From a checkpoint of a small transformer trained on Wikipedia.
Architecture: RMSNorm before each block, untied embeddings.
Training: a variant of Muon for these matrices, 7319 steps.
MLP neurons of a small language model. Each row is named by its layer, matrix (gate and up: input weights) and neuron, and shows model dimensions 0-191. Each number is 128 + 32 x the weight over its row's rms, rounded and kept within 0 to 255. Numbers have three digits each. A neuron's up and down rows have the sign that makes its largest values positive.
After each neuron's rows, "fires in" lists the words (lower case) most often at its 100 highest values on Wikipedia text that the model never trained on.

L9.gate243:134110169081096088097152143131133146100177071111144085128165112082138144156126039130105094111186107126095138103139093135131161134125132187125138130160085134111144115064159098111164162133132075092080189116124148111118069142140094174128152100121192085176122130083124154144139148113144131101225112150152122108167095103135194199133158131139137165105138141094092138147127163153103086137074141207121126088131113106165102176106082118139140098101123158074126118104140147107074166050124163064101135150211087156181143157098105104119072171116138089125142068138126150111168122138152137108
L9.up243:196112138169136171143188098110141051124123169153113086140144104126110152177119143028136126108118133106115174123062034130105088121118154136116136095153141155127187150139111134116156122102164107073116117141063166131144116153134129102098144153120131169134169082140151157126103232118152152085146115142120167080169158118136154166150113131148134116184208149128115087168119139198133123177110129136138191099164150091120172126105083101086084115120192136083126097134140125120082075144142116164105138133127132123125096076113087174126135039105110147129148103143085164126197109152096138102
fires in: "at", "and", "had"

L8.gate192:125040122210115188135192129148116136156110090107134155081110096139170111139097112132109154124109147065141111161130126114110188120077164084111117031125143104153154176129129136107152219134148130161130174127133138099147169182083112172156163112148137083130111118158192145119154091165136091124150140162094138168121132098068139143174154109144113141176145127144105104105155120082124137158153083160150113088084145125125114140167091131111089083072157096135104137138169124086196129109129121152142158124160165080087118082133157070168101114124103143082138124159089167137172120054046166167
L8.up192:117115136136157172179118143090168109145158141131117127089128113067072181153094148134154140112107135140138131167132090130167153152095112156215126141125087143202189119055098177103159110143201130136139084087237149153138127075135141133160138093173123117058087163106128157118069078085133134108148141142116085161170096137152096081108118141154158106112134103140091112094123141133052116096139176154115154155106124157132109108197094170148134076168148092137102121125135136182127078095125124157154142194163098106102110068111173190142104109132128165083121099104128143147122087062125132100
fires in: "by", "after", "under"

L8.gate71:132144116152124089105132105158102098111173120129115131164082120123116092107146071214120170143087137158101151124164153133066153160120168147101109175115172174159139041147113127142050121170141089118148137141112111136159165130107176111087126128143151098182145161123168180163138107093146113108074133116109169197149096091121108115122029145024138109107129123123147131114112119147043131134143160118086088114089112178148125107128158149156119139124162128139173150112084156187131149129177183075145083053190110150082130082132138088123133170135161098114087147175144146150121093163125102098
L8.up71:151131142159155158139112068124111113125149118129157101172115099181092151177166151155091144098098133142093104143125160101150184156110163086173111140144099166158112098178091145139130116117155172117161109122092121117091158089154143123156096117161132082135108158105166133152110096077143120178110154177105094127155122162034095148106092102133142125135133136132123152196125133187056120179138158044149095128171097120146187161141105121144136086083173172183142145114149150164128216141133145135209167142148099122143092153104138100141218082141133140166131121056151148135075047107090158140
fires in: "s"

L4.gate166:111141162159110077178127109151109142163116161120139149088136100073111171151153170159123093145062136177147119084170124154113110164135086128183133118169143142149115126135149104063088151091065149115112124140109138089076097100170166155185180088195132137140093099189140144149109122121146206110113152174105117133150098148085084141096137085077146139084186153084161154135161188108158161172132039092111140092081140132135149137140112159109163085098091126147158071118108129154157129073161132104140087112119129147128065140149147177089106145078149088151114135107150134174075128094063074085
L4.up166:070142094158126112131125114104082122167124139163113167169119102127150120136166121127185103077091108144155152107150122144196134181106141136196130152142156062083154158111103141067134143148103164152165118128164127077101166092154138103136155105160126151131104137073120131098057110125061190122114146178125191155149094102158099173173090138130097120169172165161185119126141161112183141167121155123091074090065155130145183060150122115119099124114125128146165153113106114134183200085159116117145141157148140176157174171054107155152118147058156147186109173157099112151103119124170079138
fires in: "born", "loan", "election", "career", "females", "life"

L6.gate159:159122141156113124135164070101156142113132135166106108090096134145067132158130094133148132122148084194168091151130105112074128089119131105141140172122169162138086120144045138113140107169177172078178113138214174128144115108137075135083070118138085120182076141148148153143153072085255114138140123091130064122129149116132154128097077155125123103059141106104078180110101104128171077156185119123087160098186091130141156145066102161103116111150140120096148135188141110096129075108109146139125128122120125168122175145148150107116124166115128163160144184099115101086126095148094090153
L6.up159:087139082131121157103130125182187135137138133117148219157111101072086153095220166099190148182086121103092148106067084195172145104148126209106116101109154102140085131156191092129169131133139055117095143108131108183147125150115158188115172144159149079150107087116130139170170119169160083089111096150130110113156148099176115131126168184131121184141150181131154124116056151149117143124159174163156120134078132131067153089170135111158124115119173126113136086105136096116158153115129072153144169121085145152142134099215102134117144137116101109102120126130101094149103149144176153113
fires in: "to"

L8.gate47:127174133132154104102169188106052134058158180074137140124115161113118111139108107165146136157063167118096081089152132143105181085110106135134102164174147140155118125071078095168090116187177163146162137127119109152171113106101140166159149176132113096116097147130155127093153148147152150164112167124146133071094182172139094147080098095088112142089131159159118148096143117110137180152104102128090068076102106128140143052176057122129108122161133163137152119132125152104134081099078167122104099152144069097055139153113154158075155148087181054133109122132134147178180093062105137128
L8.up47:155124178098170156105172136146053128059161104147138168144124131093113122071112172186120145163102091154188129132133180140080075117165162134177127119177118195130136101123125116094101110114115092125193177169133169066119084127092130170138165115112109062132088142182144128175128113165137162112117169080085183151146126099193124112098121075124063132120095093143139119103150144117116117127027115065059150049085147116120130123115187143163140146119140119154141109195142115072137150134187102146082108125063132132146097141114155109134139149129114112121140162140114142113161136120138167084
fires in: "s"

L9.gate11:142135108139098132066107152155150096104094139208128175145108103151168174132161115091144164105147094140142112145068143102108157105158099143121138101050081147111118128139148142091127129095105145094123107118146091114149084122097134135111163137197107131096132068144120111124073111098159145110110152129182087155058129092148150156081166132096143099067083161106199140158115149121146119150168126154123170159133226108153203140093125114133144103101076082161114128121102141046205127076156087105133139157196147137138136160126069129103083209163127125103073113163102124178147116131121179121
L9.up11:107103115097133168147118115197177129101094162147123142117093094145155091097154178114153121121185093083210084180084065109132153100069057083136186125160122119094149131110152164171149189186134128050134120144101168175071121177138107150151146162176076124077082106169119105134075177150171122137089109078177132150087128088134155142149158117123175118067125147124088165098158157115128048130171114152092141159130132134099118144080146102169092149155084158152086132147138098131132168119122158130136164155159098091110121156159127121113129205165104074137138130131108123146114128087125119170
fires in: "a", "most"

L9.gate62:045158122143140118144100056074145120117138034128129166102077102069113123133111103144175159160129134143116114144151160151111109086165120164136052120092169069170175095145083130141103068201116130176112113166116146152117154109118197106184163097126122136139111136119137127133086047083117139157125153159141113085074148064131103076118092168111128104136091085114071068114151096130130126156116143138063157091142123151157151100180108152133134094148146080169128093129162174097128149131162159121100139098152091174121053130190084120112148153138111105114164126120159157155151068107145137158
L9.up62:104173108065113157156099075073148096143138119120126153177121109119119181131068122075132146124148127111171121076112087194153142115099132122116132137051064108112143124150149192124113087128164110153108069119155118093112088067143129145178143105152132126098168047127148102150113085170114082126105121162158151131085122161135133159154121187105099185119151149158174078076129150125144163148125152106193076163111178167095154128144133171126078086172127124132122113119051178099114200141129121063140131087133159144087141169157080123199147159148171143130094158120147088168159138173163126147
fires in: "to"

L6.gate199:127116111161170106102082153114149202123136108112158134178116071104071115081138078031180139133061091171120089091100059115113099084142175144113062171171108132170129189208132126132105083161120093168088146166110179109115136099149173149126100151080087116140107188159137177082076157104142138167168145160117158135086139111128104095143094111150133182104113180134110153156184149141149100163142083119125147146103072093113166108154141127155097164108120130119130158145120085107106090123108134158139121142136094112144159058196141150124101127147122106181147118105119120165056113121145171103
L6.up199:134190098163043142134159091126094088188111145159114132117164133162125118117205180163110085141081181136070188149133114140095077168107120175144099115117087136148146140112059138123077091150077137134084084166171116138126117121158079189133135117131157097082118134118133177097158103165217099151078171143175137197136159121109043126129163157149161106071168131101065179122147162156114116128133135114139144101177088128125168157179135128117164086142142146134159156082130130101172168110112101154129099163131117128139088075144113171195128118097129123123130169133135174159116118180133146133
fires in: "with", "for", "career", "time", "reception"

L3.gate116:199053154114110138147109106136170072103111124162080152194095156023123123130074109183146166123134142127132176152121098073104120107114138204135103154119121134158141114114151129070118187086178099132146155135105166154094093153131131118146173121197127158072102117135115152116173101062222092120163125120136108140137151153112125203120100147100117153152197097118125130135100142163155191150159157136081127119139149147147129070089118167114138168121067128086147154123105118079176118112154152071103076086164100157093100134156173150133133139098124124087142108108124115144131074134114112062
L3.up116:188142144078109165120142116157185124173117104088118133149159117123132128144142107133132109133221104155098089114116121067078233130071121056158132129128104098147160179178129165138109107111152162171152191166110194097136083189122122134128139158130155148089089120159130197150182149154156123072182187114177103076091146180100170146143170150111081164134176170140125119138100154135137108099122150141159118203132150160090103172108099179107104054106115110152135119104161128125104145150154151111118132118094170118133126093138146125142182115108102137138116137163084094115142093114101092054
fires in: "to"

L3.gate82:117149163127107074145190115123132117158192101112145117148148101093098160155135157103136145198124154124137144110159177121173102123165108106103074157091160088205103134160106131072166120180102113170131066125128115051082110075152120105129062129100153139090079153160101107123129124069118154146106089081145153106088121145076067114122183118163183097136048078059146114121137105135096180143082137096129150096103136171114159168114111149129093134154156121101106117164134131117143137121104161101103121139144140076137162110166173159156152114113037140168105135099070121107102116114202090072
L3.up82:119102094124125127170175102023148080069155095116105163112166140173156127131176149148130102082114096152121110129183176153119096087119161136125091111084175123144137148129124173085163101154109151122110076119154166073131127083139106151111140172107132086159122097059090123192167159095133130130103125164088126099148098113149147065097139177074145120100128163148086181122074039169070102128088143159135119130132151044122136159139157188156182131102136113129121152188109137124116141155178085158084136145161148165152109171119101093137136132090150165068142155108113148138144210140101158138
fires in: "born", "footballer", "awards"

L3.gate124:169103109170154136170146109156124161143160139148177195121100124084133111134152045117016127150135193128131074102129139104138134147152130142132098100206110103148145115122172150144124163119071063043116147093166096110139102064133180132129200168136202157168139139115169077133109130091171119141120101174152059124082132142092182155097142111046155129118118089183153132097112156138119110106178129120089150111148147164124135139070085158053138133097139170146109111152166134113148165101080115097127096097119138122095144169103153152121091117075127133128088129133113145097135113101134137168
L3.up124:121152116186133129106190086142124183095093158108135127091143097121157113142148105095108145138153144142145066064130128133114143196088131096096128095157181165132146142155157151166156109147130130028041165120187113147154139128116185135107177084173134183159044150088131141113116131095124126114115089172117111150086106166136166132132108090054170165091123130137168101098090063140125089109108129104093116127105123214145113128053168136115129142114182095116115091121139058127142111151117141122107112165144099106142165172094156156083125128117090078154108158137108148076149132069068161134
fires in: "however", "but", "some", "known", "most", "particularly"

L4.gate134:180112141154109102127155092132092112134150107108199137131153112173166124175114146100084109157168139179114102154137157118093137145080109086122070152171149114142121125127080155091133150164164141140173045150138104111180132180120107117066104160134140098106164060140121080108191106149097137147140107157109068170122124181164084057165193098136149129160111088117213111136130095136060055140167109185108149106113128146133108150222140124170196158154098155093136123121136134156121163096110156085106135127154109113084136072097146102132114140123149112167114122112112124118127114178061137190
L4.up134:124105153119161139156125111176127134143190119143094155099092068112117128150145141114113110171098110152183095141112114162133120183173124125143154133127077122137141131093115144100167186117127089116081173088100105153086095061161186191184148118160140092092104161162163100167095171084140110129142088112172072152104108112135107172142112071169093136094107162112070103126143131172175093168097154107153047157091087187108182122101098112129151119108128178167144075119118073114102101118100109115127124088147082174080093066188076173125148083095159082132167126117166174168124167139119122099
fires in: "by"

L3.gate186:151102114068129108143176082137138075136135105084097127118111176154125126160088129111133133159151148145132066194131142113121117118071088144086090148127158102099157116136105142179115145160099153116165204177147150128178138181113133134112175117140112145138131124139165118124123057097215127095104096161146139190153114098141174123083175175106138090109143079133144114146144117152131118104117103088107121140017141143119108138104163185155154125113144097127143101079181212107123168100075170128063158099154098151080136167189218114103101148129112103076085134123139145096091103163081133125
L3.up186:087099142138112124102098110109148141173098099178131151135063104074114117112096082123119130107098110093118107160101121115085129162116165090070117146122084106170115106123162102106126103136108157110169130075204076197157117128155113097073170159090129156080193143085181121120137055127133109140107154140153163146121141114150167138177120124113137058114112105125157146140111118166094076157099147091121150101133191144091106093138114119083124086141174166067145111170176145076115091142103086117147123105066072146106142102167128170179121081111123123088104146084226110108172141206153173152
fires in: "while", "where", "so", "make", "as"

L9.gate6:153169123214088081128119111159113166142168144096142118191108119174127135140147081115106156141095145144141157073156140055137103130123128088127128126068127114143184140114118117167147186118147080137131117120096115187147179115146175065165158145149133127133150128181144152153129114148141109161098145172134094186094105092132123149184100080099124084072099094076107167138119191212058088155122122154075135092156158165126101179108148124134109120166110131196078108098111095150195095091144149115104154117154134071115148124105121136151132206087122101113118108154071063125107106127144190105
L9.up6:178138136139056019177133106185115084089174122134141155137117105179086107145155165144138104131108152098193140137092163123131144105118133097100193097103188180184137114106118129145129101164094134083130123111119127110148149111163155095172093126128181100094091096137139139129115145157174141134169216161140109121097163132106113136155153066136116122125138167121165092120167139151061048201097150121073103186171087173137149125116107177131190081168102176177143112158121148149172152163122140108116084112165108164147109084139145137075093188090112118140152113157119162117165143123121152132
fires in: "a"